Part of a small language model's weights: 5.42M parameters.
MLP neurons of a small language model. Each row is named by its layer, matrix (gate and up: input weights) and neuron, and shows model dimensions 48-111. Each number is 50 + 12 x the weight over its row's rms, rounded and kept within 0 to 99. A neuron's up and down rows have the sign that makes its largest values positive.
Before each neuron's rows, "fires on" lists the tokens most often at its 100 highest values on Wikipedia text that the model never trained on. A number after a token or word is its count.

fires on: "," 38, " was" 29, " University" 8
L6.gate21:45 55 62 39 56 49 57 48 64 49 35 54 54 64 71 41 57 62 49 78 45 48 70 66 42 49 57 59 33 43 62 61 43 48 52 65 52 62 58 52 48 41 66 21 53 49 54 61 53 65 55 71 44 38 62 52 55 44 53 53 46 72 46 49
L6.up21:34 65 68 46 44 65 29 37 51 57 40 52 56 50 50 42 57 18 60 47 35 52 44 60 48 36 42 47 52 43 68 66 57 60 64 61 45 59 54 32 48 57 64 53 39 52 44 48 49 63 65 56 56 31 47 60 54 25 58 71 29 71 64 63

fires on: " M" 28, "b" 12, "p" 11, " R" 10, " T" 8, " B" 7
L10.gate156:50 58 56 63 76 41 50 49 51 38 52 21 39 59 64 32 61 40 37 45 41 41 71 48 28 46 46 61 32 70 42 60 50 60 36 70 64 20 51 60 55 61 43 66 59 39 45 65 60 68 59 54 54 59 54 51 42 46 55 66 34 34 56 54
L10.up156:56 73 50 32 61 35 34 47 31 47 52 60 41 59 49 33 51 71 53 55 55 57 49 35 50 52 65 48 54 64 41 46 52 26 51 33 46 59 67 63 52 65 78 40 36 56 54 39 54 46 26 45 44 80 39 46 39 16 57 65 76 52 57 56

fires on: "in" 29, "n" 17, "s" 7, " October" 7, "i" 7
L5.gate259:47 51 36 25 60 41 68 62 65 52 51 57 48 31 56 57 63 54 32 58 49 39 50 55 49 71 40 53 51 48 40 43 41 61 31 23 53 79 47 47 41 45 43 54 47 22 51 46 63 58 55 64 54 37 53 53 38 53 48 58 56 27 46 71
L5.up259:40 62 54 53 37 53 48 58 43 67 42 28 48 32 56 39 61 63 48 58 65 53 35 74 47 45 39 60 54 42 44 44 58 40 54 35 66 66 45 52 30 51 38 31 54 48 53 53 57 64 63 38 40 43 40 24 53 52 73 16 49 47 31 41

fires on: "s" 66, ";" 6, "y" 4, " rock" 4
L5.gate0:43 40 39 51 40 56 71 53 67 43 57 39 51 59 51 45 63 52 47 61 45 52 49 52 70 37 44 58 51 57 56 49 36 42 63 52 40 43 59 49 40 23 29 43 59 40 63 38 67 62 39 47 47 46 55 42 67 51 58 37 65 35 54 58
L5.up0:52 51 39 62 42 61 60 24 58 47 55 59 51 56 47 64 76 43 52 33 50 47 41 65 57 69 46 40 34 45 56 72 59 53 55 46 30 43 43 60 53 31 55 50 43 49 47 45 58 30 40 62 61 70 37 45 44 45 56 43 68 41 65 59

fires on: "es" 19, "d" 19, "ing" 17, "s" 15, "e" 11, ":" 5
L6.gate215:46 42 53 47 56 48 66 37 74 60 57 48 26 77 55 62 22 68 69 40 59 40 48 54 47 54 43 55 42 66 41 58 58 53 34 54 49 67 31 57 64 41 62 36 49 61 46 43 73 59 20 56 49 47 38 50 28 56 47 63 65 50 47 59
L6.up215:46 39 77 62 38 47 40 43 57 57 39 76 54 36 39 68 48 65 49 51 58 63 31 48 58 35 72 39 53 42 31 64 38 66 28 53 48 38 54 30 41 50 72 63 50 38 62 75 62 55 70 64 56 63 56 55 55 60 45 60 69 37 40 46

fires on: "." 16, "'" 15, "ian" 14, "com" 10, "ary" 7, "tic" 7
L7.gate106:48 73 39 41 51 40 55 53 42 56 56 59 62 81 83 62 48 58 28 52 55 46 48 53 41 34 34 54 65 52 47 54 50 38 54 49 60 54 62 57 49 70 64 73 70 64 53 56 48 56 41 49 56 58 49 46 40 33 58 62 52 39 54 55
L7.up106:34 68 51 48 46 30 54 41 39 72 26 41 42 53 43 55 38 49 58 44 70 58 52 62 64 55 37 55 38 47 60 46 39 40 52 58 57 63 66 41 53 72 44 57 83 73 55 55 60 35 33 26 53 53 38 47 54 55 57 45 42 61 50 44

fires on: "," 25, "if" 12, "4" 12, "5" 9, "ae" 6, "6" 5
L5.gate242:78 53 58 48 29 33 69 36 43 64 59 57 52 46 53 51 57 47 39 58 48 50 64 35 36 65 48 48 37 40 64 44 75 43 52 52 43 23 66 63 44 24 64 21 47 58 47 49 62 60 65 40 46 61 46 47 43 50 54 58 54 37 75 46
L5.up242:41 48 40 40 67 65 57 45 69 48 53 55 29 58 64 62 57 29 65 45 54 30 66 33 45 45 46 59 37 42 70 47 62 45 16 63 48 41 51 35 51 35 56 38 64 71 44 44 56 55 57 45 34 39 19 53 45 36 60 40 42 73 57 42

fires on: "==" 61, " ==" 33, "===" 6
L2.gate6:49 42 69 49 52 66 51 36 12 57 70 53 47 35 79 49 60 34 40 48 24 48 55 46 42 45 58 53 52 42 47 52 56 29 19 40 28 56 56 72 34 48 60 47 66 41 70 61 65 54 42 48 68 42 44 48 31 68 42 60 57 44 45 58
L2.up6:40 30 61 51 31 50 41 39 41 54 52 58 42 50 75 52 44 33 54 42 65 45 61 55 44 27 60 52 58 55 54 40 55 44 24 66 56 66 48 75 60 44 50 49 60 46 47 54 44 53 49 41 54 24 55 36 29 65 26 70 59 64 47 44

fires on: " \"" 74, "-" 23
L10.gate263:42 65 64 58 37 69 36 67 29 43 33 60 59 67 52 45 45 28 63 28 69 58 71 43 75 42 53 41 37 34 51 60 54 57 39 41 50 63 43 52 46 51 41 59 53 55 23 54 54 58 62 49 50 46 61 45 21 43 49 50 62 66 24 55
L10.up263:50 45 48 50 44 62 73 23 66 49 37 70 49 57 72 47 39 39 30 31 63 64 51 71 55 48 50 42 41 40 46 48 56 44 47 45 44 36 43 66 57 32 36 53 29 69 52 43 54 76 45 74 43 66 59 44 50 84 44 36 53 57 50 64

fires on: ":" 36, " by" 26, "vi" 10, " of" 8, "9" 6, " in" 4
L2.gate102:64 43 48 52 63 60 49 61 56 61 29 48 34 42 44 46 51 55 42 36 27 38 61 43 56 49 57 25 52 59 60 46 49 48 60 35 68 76 44 54 56 64 56 52 60 51 54 72 25 45 38 45 52 53 50 49 46 57 59 70 31 49 59 55
L2.up102:53 68 43 51 24 52 32 33 47 63 38 42 64 24 35 64 54 59 61 35 35 43 74 64 42 56 42 47 46 39 34 51 37 56 40 56 68 54 40 43 63 39 47 45 52 23 45 43 33 46 44 43 42 45 37 55 73 52 65 54 23 36 36 62

fires on: "P" 25, "Ch" 13, "int" 10, "cl" 9, "ach" 8, ";" 7
L2.gate264:48 46 55 38 38 53 47 58 57 60 28 75 55 49 55 31 41 31 63 50 64 63 86 60 47 48 50 57 60 61 59 33 51 25 50 65 45 44 49 68 45 44 61 48 55 43 62 47 44 57 49 80 40 45 53 58 54 60 43 46 39 51 58 45
L2.up264:64 65 29 43 60 41 73 54 74 33 33 45 51 73 49 47 42 41 62 61 70 47 67 42 32 50 59 63 53 43 73 40 59 58 45 54 45 55 43 62 46 41 56 34 73 48 47 42 67 40 42 58 48 46 65 43 56 58 49 43 44 44 71 55

fires on: "==" 72, " ==" 27
L5.gate276:44 41 51 53 61 71 54 52 56 38 64 52 48 27 41 42 54 42 78 42 40 45 55 61 66 46 48 62 56 46 62 44 49 34 42 48 50 50 58 63 34 45 75 56 62 58 96 53 45 36 38 55 70 41 59 52 67 37 55 56 79 70 52 53
L5.up276:32 65 43 43 45 91 60 38 44 46 62 65 57 61 60 47 20 48 34 47 54 46 53 59 51 47 60 57 43 35 47 64 47 47 54 38 33 56 57 76 51 66 40 68 75 55 57 47 46 40 68 70 47 57 41 63 30 38 65 49 55 39 46 41

fires on: " |" 27, " and" 12, "al" 7, "5" 7, "4" 7
L7.gate135:52 60 69 73 19 35 35 50 61 48 55 78 54 53 55 44 45 52 23 45 43 48 40 34 60 50 44 53 65 35 42 81 59 31 57 41 50 56 40 55 63 62 16 38 30 61 37 48 52 71 45 51 61 69 78 27 42 61 44 38 63 36 62 53
L7.up135:38 61 71 59 59 36 63 40 57 51 46 82 34 36 44 57 58 37 74 49 60 31 42 26 31 66 54 47 39 25 54 56 48 58 58 64 71 38 40 51 51 23 59 56 43 63 42 38 52 72 67 53 53 52 66 65 43 35 55 50 34 45 52 37

fires on: "." 26, "'" 12, "==" 12, "s" 9, "ist" 7, "an" 6
L7.gate311:52 82 73 35 48 26 45 54 53 62 61 72 41 56 56 53 21 30 36 50 53 30 64 44 57 38 60 60 44 63 58 37 48 54 53 70 44 69 81 56 49 64 36 48 74 53 78 69 40 46 48 51 52 57 44 45 60 31 57 49 57 59 54 49
L7.up311:53 55 59 46 44 62 52 61 47 39 42 56 57 60 47 67 52 44 66 49 69 51 71 50 45 47 35 35 58 67 61 67 53 53 36 52 43 66 47 71 49 48 48 57 44 48 32 45 39 46 47 51 44 52 57 50 60 48 81 38 36 66 76 52

fires on: "d" 14, " most" 11, " m" 11, "ad" 10, "st" 6
L9.gate206:56 41 41 18 34 47 47 50 44 43 45 41 63 60 59 50 47 63 43 63 51 56 38 63 64 55 43 60 32 43 31 40 74 34 48 62 59 45 40 29 50 53 47 53 47 40 43 56 50 55 45 57 56 43 33 61 72 52 47 51 36 33 69 63
L9.up206:80 63 33 36 37 45 40 41 33 53 46 40 41 69 69 40 32 42 37 58 57 46 43 46 36 50 63 58 59 62 43 36 43 37 68 66 69 35 59 40 68 40 27 51 52 46 63 72 45 43 57 33 62 53 41 55 48 45 64 59 34 48 44 59

fires on: "9" 29, "e" 18, "s" 12, " " 5, "ner" 4, "land" 4
L5.gate230:48 41 34 54 62 47 65 31 56 59 43 59 25 60 75 66 71 59 37 64 71 50 47 35 64 40 50 52 60 25 51 51 54 58 22 49 41 59 60 54 60 48 48 26 71 57 47 55 66 49 40 67 26 54 42 48 66 52 54 66 67 65 66 71
L5.up230:61 54 38 51 31 45 65 59 38 45 39 62 67 48 51 49 51 23 79 52 50 53 50 59 65 47 48 60 62 49 38 50 45 63 57 58 41 50 46 73 30 62 58 52 49 52 71 68 36 42 66 71 43 67 50 54 46 34 53 39 75 74 56 38

fires on: "s" 37, " their" 9, "-" 7, " its" 6, " population" 5
L10.gate265:65 43 49 64 58 18 55 43 37 25 52 50 51 61 53 39 28 44 43 57 36 38 58 42 55 81 48 54 45 55 55 39 67 40 46 47 49 61 52 62 72 39 33 25 44 53 50 35 54 48 48 32 44 52 45 45 61 53 39 44 73 39 60 63
L10.up265:50 49 52 56 58 35 56 63 53 52 47 66 43 49 58 53 34 38 59 66 24 62 72 65 53 46 52 62 37 33 58 43 57 55 40 33 46 51 32 62 38 33 30 56 64 42 58 70 53 67 48 59 60 52 33 42 54 34 48 39 68 64 52 53

fires on: ":" 36, "s" 23, " /" 11, " their" 6, "k" 4
L2.gate21:44 67 36 35 34 60 71 82 44 61 48 59 43 42 45 50 51 53 61 24 55 57 79 54 51 43 57 70 51 38 75 53 44 28 47 38 47 67 25 55 65 59 51 49 53 62 40 53 41 45 47 42 62 68 40 45 64 53 77 52 88 51 65 64
L2.up21:56 58 33 42 49 60 73 44 61 54 38 33 58 37 46 42 51 60 46 39 44 34 49 45 35 54 45 38 63 48 67 58 40 44 47 32 54 56 41 42 59 60 37 42 50 54 42 31 31 33 55 47 56 54 49 36 47 52 70 33 69 59 66 45

fires on: "\n" 96
L2.gate64:49 36 69 41 40 51 75 41 61 35 56 47 48 48 42 48 53 71 53 44 49 48 43 43 56 54 46 60 48 38 47 52 36 48 51 35 40 18 44 59 35 60 35 41 45 63 36 60 62 49 55 50 51 50 39 38 55 54 71 13 61 50 39 27
L2.up64:54 27 58 58 51 45 70 48 86 63 57 41 76 62 53 61 55 54 52 55 68 30 35 36 48 50 60 62 36 70 57 64 46 58 52 48 58 40 65 65 37 44 47 58 27 67 47 56 44 29 49 58 46 41 35 49 49 39 59 29 53 30 63 47

fires on: " her" 36, ":" 19, " not" 5, " Li" 5
L5.gate12:42 44 46 60 65 40 63 45 48 45 61 46 34 61 47 44 38 61 37 44 29 54 32 60 51 74 61 48 29 49 48 32 53 64 56 49 40 53 46 60 42 59 43 65 59 55 36 66 36 50 58 67 48 46 37 42 50 54 36 41 46 59 31 59
L5.up12:32 53 55 24 61 26 32 43 50 46 65 79 47 52 67 46 50 54 39 49 61 44 45 57 54 38 51 52 61 53 45 40 63 38 49 54 37 51 38 54 77 49 58 60 35 51 20 64 47 73 38 70 56 60 70 63 53 41 39 32 49 30 43 57

fires on: " No" 38, "re" 8, " in" 6, "in" 6, "I" 6, "e" 6
L6.gate104:46 51 60 57 42 56 69 54 57 48 43 56 34 49 63 59 34 49 40 32 44 44 58 57 54 49 32 66 73 51 37 37 32 52 42 58 56 60 39 58 73 57 36 47 46 45 50 59 51 52 28 35 36 67 38 70 42 54 48 35 64 62 54 72
L6.up104:38 31 41 46 33 55 66 53 63 33 38 82 29 51 49 60 45 67 61 33 28 43 31 45 69 71 54 42 48 30 55 37 61 32 33 70 52 54 50 57 45 57 30 70 52 42 46 68 51 54 51 39 29 45 39 67 51 57 37 40 40 53 73 79

fires on: "\n" 100
L2.gate141:48 45 70 40 73 67 44 42 51 42 44 39 45 51 50 53 73 64 49 24 44 56 60 61 70 55 56 49 35 35 57 50 42 39 38 52 47 42 52 60 60 55 70 45 47 53 47 51 58 60 40 59 46 52 31 51 75 56 53 25 58 25 45 44
L2.up141:47 49 65 51 45 38 50 57 63 40 70 29 42 46 61 81 48 58 61 36 25 51 27 51 67 52 60 51 51 63 44 55 60 39 39 42 56 51 32 68 63 41 54 31 55 61 45 72 37 30 53 31 70 63 58 47 65 53 43 40 58 65 49 74

fires on: " to" 56, ":" 18, " visited" 6, "Representing" 4
L2.gate265:57 49 58 59 49 71 28 29 69 44 61 39 59 56 59 44 48 73 43 31 65 59 43 71 56 56 50 61 41 61 51 38 48 56 38 54 38 67 56 30 53 70 44 72 46 63 37 47 47 73 47 55 37 50 71 71 44 52 49 40 51 61 59 49
L2.up265:63 59 55 49 50 59 42 51 86 46 69 27 60 54 69 47 51 67 55 40 47 49 34 54 32 56 56 47 63 53 48 30 41 60 58 57 54 64 39 53 69 63 49 55 51 59 34 51 65 52 45 71 51 33 67 65 51 49 42 57 44 61 56 67

fires on: "\n" 34, " G" 12, " B" 11, " K" 7, " M" 5, "1" 5
L10.gate231:52 65 73 61 80 64 53 31 42 60 66 41 46 67 57 66 26 37 54 27 41 52 44 58 52 47 56 50 43 34 53 54 42 73 56 49 60 37 47 64 48 59 55 51 68 72 38 37 56 63 50 49 46 71 52 35 64 24 44 72 56 37 46 62
L10.up231:56 49 35 47 50 46 61 38 59 55 54 41 35 48 51 77 53 72 32 48 49 74 36 39 41 40 43 44 55 28 57 66 53 61 44 52 43 64 39 56 24 71 43 40 36 68 29 49 44 38 35 49 54 56 29 48 44 51 54 57 61 47 52 62

fires on: "\"" 49, "==" 22, ".\"" 16, " ==" 5
L5.gate216:44 59 55 23 31 53 49 41 58 51 47 57 32 54 64 55 54 59 63 61 46 47 61 48 67 39 75 51 60 48 48 65 40 38 65 58 33 46 53 44 45 52 42 46 81 49 68 44 49 39 40 37 19 57 68 53 72 44 30 66 51 48 50 58
L5.up216:62 71 65 56 62 59 55 69 33 19 42 54 42 58 46 49 46 32 52 62 63 54 59 53 49 26 72 41 58 29 60 56 43 51 39 37 58 49 49 50 36 40 63 38 63 51 74 34 58 30 60 53 23 65 66 68 42 37 43 46 60 58 34 42

fires on: "\n" 23, "N" 11, "2" 8, "zu" 8, "h" 5, " T" 4
L9.gate129:44 83 57 29 57 57 66 48 58 58 46 75 66 40 34 61 54 42 50 33 51 70 37 56 48 38 42 73 30 53 26 58 60 59 56 40 45 34 52 74 39 55 49 46 41 37 28 50 70 53 47 53 65 33 42 33 46 55 54 36 46 52 57 52
L9.up129:43 53 36 23 59 43 52 46 70 62 50 57 51 58 57 64 34 62 40 37 70 50 53 46 62 63 55 55 41 45 42 51 47 46 59 64 68 54 64 66 49 57 30 51 47 68 51 43 60 56 50 63 46 52 47 53 55 50 64 42 48 52 70 52

fires on: "'" 86, " No" 11
L9.gate312:21 49 66 53 51 43 61 65 57 57 44 40 38 66 59 52 60 53 32 44 51 30 52 57 51 42 49 55 90 50 46 33 54 38 41 31 42 46 59 44 45 52 79 59 64 36 54 60 54 60 40 53 32 37 81 48 61 34 52 47 54 51 47 64
L9.up312:61 49 59 66 46 49 53 46 57 45 56 63 46 54 49 58 49 45 55 65 36 36 55 32 80 66 46 44 36 51 43 58 56 26 43 48 61 39 30 45 31 37 46 56 61 50 49 56 38 46 39 49 51 17 53 41 47 42 48 51 49 47 45 46

fires on: " m" 23, "st" 11, " Uni" 7, " inter" 7, " Her" 4, " trans" 4
L7.gate234:49 49 69 58 34 33 48 75 45 41 42 64 81 48 48 53 48 53 44 50 34 51 54 48 45 41 65 44 40 55 66 10 58 59 42 57 62 49 47 43 45 56 59 59 27 52 31 68 53 52 31 59 59 53 56 57 78 55 57 39 78 46 60 79
L7.up234:71 43 52 34 37 56 29 32 49 35 44 56 47 38 52 38 46 45 60 54 58 60 45 41 53 40 43 32 34 30 42 40 19 42 54 40 46 57 36 35 57 11 56 46 43 59 41 54 39 24 54 48 58 51 53 61 49 43 37 52 41 44 36 58

fires on: "4" 19, "2" 12, "9" 10, "5" 10, "6" 8, "7" 8
L6.gate247:45 55 63 54 44 57 45 38 53 45 51 59 44 40 40 56 55 41 69 64 49 43 61 64 30 45 38 53 66 34 73 59 43 45 61 39 54 57 34 38 52 31 76 48 26 64 59 50 59 47 49 44 37 40 47 71 75 56 42 37 41 43 78 41
L6.up247:36 72 69 39 55 38 42 77 58 28 62 65 23 46 55 63 64 59 34 42 61 42 52 47 44 56 35 65 37 43 44 30 39 40 69 55 51 45 46 60 59 34 45 64 51 55 43 63 51 62 55 32 36 59 68 58 70 45 38 53 78 36 41 58

fires on: " \"" 27, "." 16, "t" 8, "el" 8, "www" 7, "lo" 6
L9.gate59:29 63 58 41 59 52 44 61 34 52 51 65 62 64 64 57 55 60 62 56 55 41 34 38 52 70 54 38 43 41 67 45 44 45 53 27 55 55 46 36 49 58 44 31 61 70 41 42 55 41 58 64 37 35 49 54 48 52 41 45 63 45 54 50
L9.up59:65 49 33 41 53 76 61 59 66 48 55 45 58 54 31 44 41 42 35 47 56 54 66 33 51 56 43 56 51 38 42 49 56 86 39 74 26 47 20 46 59 48 55 64 40 38 26 52 37 53 43 60 52 68 49 55 59 50 39 54 57 39 39 66

fires on: " with" 31, "\n" 9, "-" 9, "ma" 8, " a" 8, "ba" 8
L5.gate92:54 41 52 54 38 24 69 63 59 35 45 40 50 46 41 46 42 72 51 50 55 43 48 31 55 47 42 39 39 37 63 58 28 40 43 62 57 20 43 66 40 36 63 45 55 47 37 51 46 59 43 38 41 53 19 54 74 43 31 61 39 56 62 29
L5.up92:46 67 45 33 60 32 38 84 47 56 52 39 54 57 46 55 40 65 55 58 46 33 46 58 53 62 56 42 39 61 49 67 51 58 36 60 84 37 45 49 43 37 73 60 43 44 45 41 48 45 41 60 62 59 46 55 66 63 36 44 58 42 60 38

fires on: " Vi" 31, " Pi" 25, "V" 12, " V" 7, " Vol" 6, " Vo" 4
L2.gate86:69 33 53 50 49 82 52 44 51 39 62 56 60 44 39 41 46 44 39 47 45 50 51 65 66 60 58 40 55 39 60 63 61 61 41 47 51 46 40 44 52 50 72 60 58 48 49 66 52 55 46 39 49 55 61 33 51 41 67 33 43 38 39 46
L2.up86:65 45 68 53 63 66 50 66 36 43 68 54 41 46 48 60 49 32 30 53 32 40 55 52 41 60 64 46 57 53 47 71 41 48 54 49 53 56 55 50 52 58 54 36 59 51 62 64 55 52 53 11 56 57 51 42 61 46 50 66 63 34 49 48

fires on: "," 77, "0" 23
L2.gate235:33 46 69 46 65 40 41 39 71 45 53 46 63 59 58 31 64 50 53 43 49 27 43 63 45 29 53 60 39 26 56 51 36 53 56 70 42 64 52 41 72 69 46 50 30 43 40 44 22 63 29 63 69 50 56 58 52 46 40 56 70 48 59 64
L2.up235:56 53 54 38 78 48 46 57 75 48 49 57 52 73 47 62 36 37 59 70 48 42 36 45 62 39 44 40 32 36 43 59 81 51 78 63 56 53 33 37 49 50 44 55 60 43 43 54 55 45 53 45 81 82 33 60 51 33 62 49 66 58 52 66

fires on: "'" 29, " for" 13, "lo" 6, "da" 4, "," 4, "ga" 4
L6.gate75:56 59 57 47 43 50 67 45 54 27 50 40 63 47 43 44 66 59 33 52 56 41 46 60 47 33 37 45 56 46 79 43 54 43 43 39 50 50 37 51 64 44 75 49 51 56 57 50 21 57 48 74 46 50 66 63 49 40 75 49 33 73 41 68
L6.up75:73 62 51 50 52 55 41 53 65 50 43 45 53 66 58 35 48 48 56 56 40 43 67 68 34 48 37 59 53 34 38 46 43 36 58 51 50 57 35 59 60 46 40 63 36 64 70 45 42 24 51 52 42 39 47 52 78 62 61 57 54 42 73 56

fires on: "\n" 48, "0" 11, "-" 10, "s" 6, " pre" 6
L6.gate299:61 36 57 67 65 48 48 42 39 32 30 35 71 75 60 34 50 52 58 51 44 47 47 42 40 47 68 45 50 29 42 49 60 39 46 40 61 52 46 43 69 37 58 42 58 63 61 61 40 54 33 52 41 41 21 51 75 58 55 51 44 61 37 56
L6.up299:56 61 38 38 50 79 52 52 36 68 32 65 61 47 49 56 70 34 43 57 51 52 61 45 33 64 29 61 40 42 64 41 51 63 32 41 62 49 58 57 49 34 41 65 45 66 61 59 40 38 52 49 38 76 51 37 70 56 51 38 57 60 49 65

fires on: " in" 32, ":" 23, " /" 16, " record" 14, " played" 5, " score" 4
L2.gate266:65 40 46 61 40 59 54 36 53 50 59 47 35 53 49 50 33 54 32 40 42 57 65 48 39 51 34 40 54 36 62 65 51 62 47 34 55 51 50 39 66 60 54 28 76 53 67 49 23 44 34 40 63 37 51 47 39 59 50 62 30 39 44 51
L2.up266:30 55 51 65 30 59 52 57 59 49 75 47 48 45 58 50 44 77 28 50 34 28 54 46 60 67 74 44 38 32 55 40 50 56 45 61 63 49 70 58 52 61 69 76 43 41 54 55 39 40 34 42 39 46 47 53 45 38 54 29 50 34 40 56

fires on: "," 27, "ed" 18, "red" 9, "k" 6
L9.gate259:46 68 38 35 26 29 72 44 52 50 52 65 43 55 47 34 37 58 59 55 56 42 46 41 46 29 64 77 47 49 55 71 69 62 53 72 76 23 33 55 52 55 63 55 33 54 51 50 31 65 49 60 59 50 64 51 36 68 36 51 58 42 63 48
L9.up259:56 51 55 35 49 45 63 36 43 40 47 59 56 43 56 40 20 32 55 70 42 39 33 62 67 60 56 31 41 70 41 44 59 55 27 47 52 37 36 55 74 40 51 42 32 31 25 58 48 54 53 62 63 41 40 51 69 49 45 51 81 60 81 50

fires on: "d" 46, "ed" 23, "e" 7, "ement" 6, "s" 6
L2.gate314:32 45 49 55 63 51 63 36 41 37 44 74 42 71 63 35 75 44 46 41 39 52 76 79 57 32 45 51 43 22 49 61 54 42 67 52 52 38 46 36 43 34 79 38 53 52 32 47 42 48 45 34 54 45 34 57 47 73 65 55 46 45 55 51
L2.up314:41 55 41 53 35 38 68 38 66 52 72 16 83 46 51 44 27 46 53 37 47 31 66 56 57 49 41 56 56 64 50 64 66 61 44 57 49 52 41 54 32 55 71 68 30 59 50 58 36 53 51 55 40 54 55 41 54 39 44 64 76 58 45 54

fires on: "0" 22, "8" 17, "'" 14, " " 7, "7" 5
L10.gate114:63 44 37 40 45 51 31 54 53 48 26 60 42 44 49 48 33 50 53 42 49 67 29 71 48 54 41 51 49 50 53 63 41 53 70 66 59 72 59 66 47 41 45 25 61 43 48 59 54 59 39 22 53 64 40 35 70 52 39 66 57 31 55 63
L10.up114:67 61 43 45 43 38 59 69 47 50 66 47 42 59 68 58 75 27 43 85 43 49 45 51 64 88 78 50 45 53 37 52 58 60 61 43 44 51 55 62 39 36 48 33 66 61 53 63 46 50 44 55 46 65 69 46 61 52 58 42 50 70 48 53

fires on: "'" 77, "ative" 7, "о" 6
L5.gate39:62 50 45 67 36 66 56 44 48 48 54 38 48 53 62 51 52 65 52 29 60 83 27 70 60 36 55 53 66 64 70 51 44 46 51 57 33 48 60 46 48 57 47 49 52 49 48 57 54 69 45 25 50 29 56 49 55 34 40 55 55 55 57 60
L5.up39:40 80 46 47 57 65 54 57 42 56 62 49 56 48 77 50 71 46 35 43 52 49 43 63 48 42 46 60 66 56 66 42 50 34 50 33 43 59 60 80 43 56 52 67 41 36 39 45 39 49 14 44 58 50 47 50 49 52 53 51 38 48 56 61

fires on: "s" 54, "er" 21, "e" 11, "'" 4
L5.gate307:57 53 59 38 59 32 59 53 55 40 45 59 52 47 56 42 67 34 48 51 40 46 40 72 59 31 59 37 52 41 50 57 40 36 59 42 51 29 43 26 61 54 70 57 72 62 51 45 43 57 40 51 40 58 32 60 68 51 61 56 42 51 45 67
L5.up307:35 60 31 61 57 24 50 43 37 54 58 32 43 33 53 46 66 56 49 56 50 43 62 47 59 53 82 50 61 25 74 56 45 53 37 65 32 53 60 40 51 69 62 52 69 51 68 58 35 51 59 34 45 38 51 41 67 47 33 50 62 43 44 47

fires on: "." 31, " However" 8, "7" 7, ":" 6, "9" 6, "ing" 6
L2.gate131:41 68 42 50 65 45 56 48 33 44 54 55 60 49 64 70 49 28 44 70 31 40 52 66 42 55 49 51 54 30 56 69 59 48 48 64 80 49 59 41 34 40 69 55 66 61 47 54 43 75 50 29 50 58 56 62 50 44 34 79 56 31 75 69
L2.up131:57 46 51 46 67 36 69 48 48 38 54 51 52 41 61 68 59 46 56 79 46 48 59 53 36 66 36 74 27 41 64 61 66 49 35 49 60 52 55 45 45 52 71 67 61 36 57 50 49 59 57 34 46 45 66 56 67 47 36 64 42 45 71 42

fires on: "." 78, ")." 18
L2.gate69:66 57 50 40 79 64 58 45 60 12 42 49 69 70 21 41 56 53 69 37 54 72 82 33 53 51 41 32 40 41 75 59 47 57 51 57 46 40 40 44 31 53 49 69 66 27 79 60 48 63 60 54 44 58 72 41 19 58 62 70 56 62 40 61
L2.up69:65 61 43 39 60 21 71 49 51 41 58 68 51 56 62 43 52 44 54 70 44 47 66 49 57 67 53 65 45 33 75 53 37 44 43 54 36 45 60 49 53 46 50 73 55 56 30 50 58 51 51 59 58 41 52 72 29 60 61 52 43 51 58 71

fires on: " M" 25, "g" 24, "," 12, "em" 7, " Mag" 6, "ag" 5
L6.gate253:37 50 67 46 70 37 51 34 58 45 49 39 44 61 43 47 57 38 54 56 34 47 55 52 58 35 44 97 45 45 67 46 45 44 60 57 56 64 27 60 41 61 44 39 44 47 47 50 45 56 49 50 38 32 64 45 46 54 46 44 50 56 66 44
L6.up253:54 53 54 28 41 38 34 37 53 62 49 29 62 64 43 38 49 59 57 58 44 53 48 34 58 34 48 56 43 61 56 53 48 46 63 71 46 50 35 38 25 67 70 47 70 55 43 57 75 55 63 59 67 67 49 53 61 32 63 61 31 50 44 35

fires on: " is" 49, "." 48
L6.gate174:44 55 71 47 41 71 37 45 64 43 55 68 62 52 54 50 27 68 69 32 44 67 50 58 44 67 51 25 36 33 71 46 70 60 21 72 44 25 34 63 24 57 35 38 65 25 52 51 50 66 74 57 44 62 61 52 59 31 57 75 46 30 53 57
L6.up174:41 42 54 42 44 27 50 54 43 48 59 38 48 29 64 53 59 48 69 45 52 51 52 46 47 62 66 62 64 22 37 69 40 53 56 68 50 44 62 38 49 32 54 48 62 50 52 54 56 45 57 19 53 32 39 56 45 79 59 44 61 54 70 73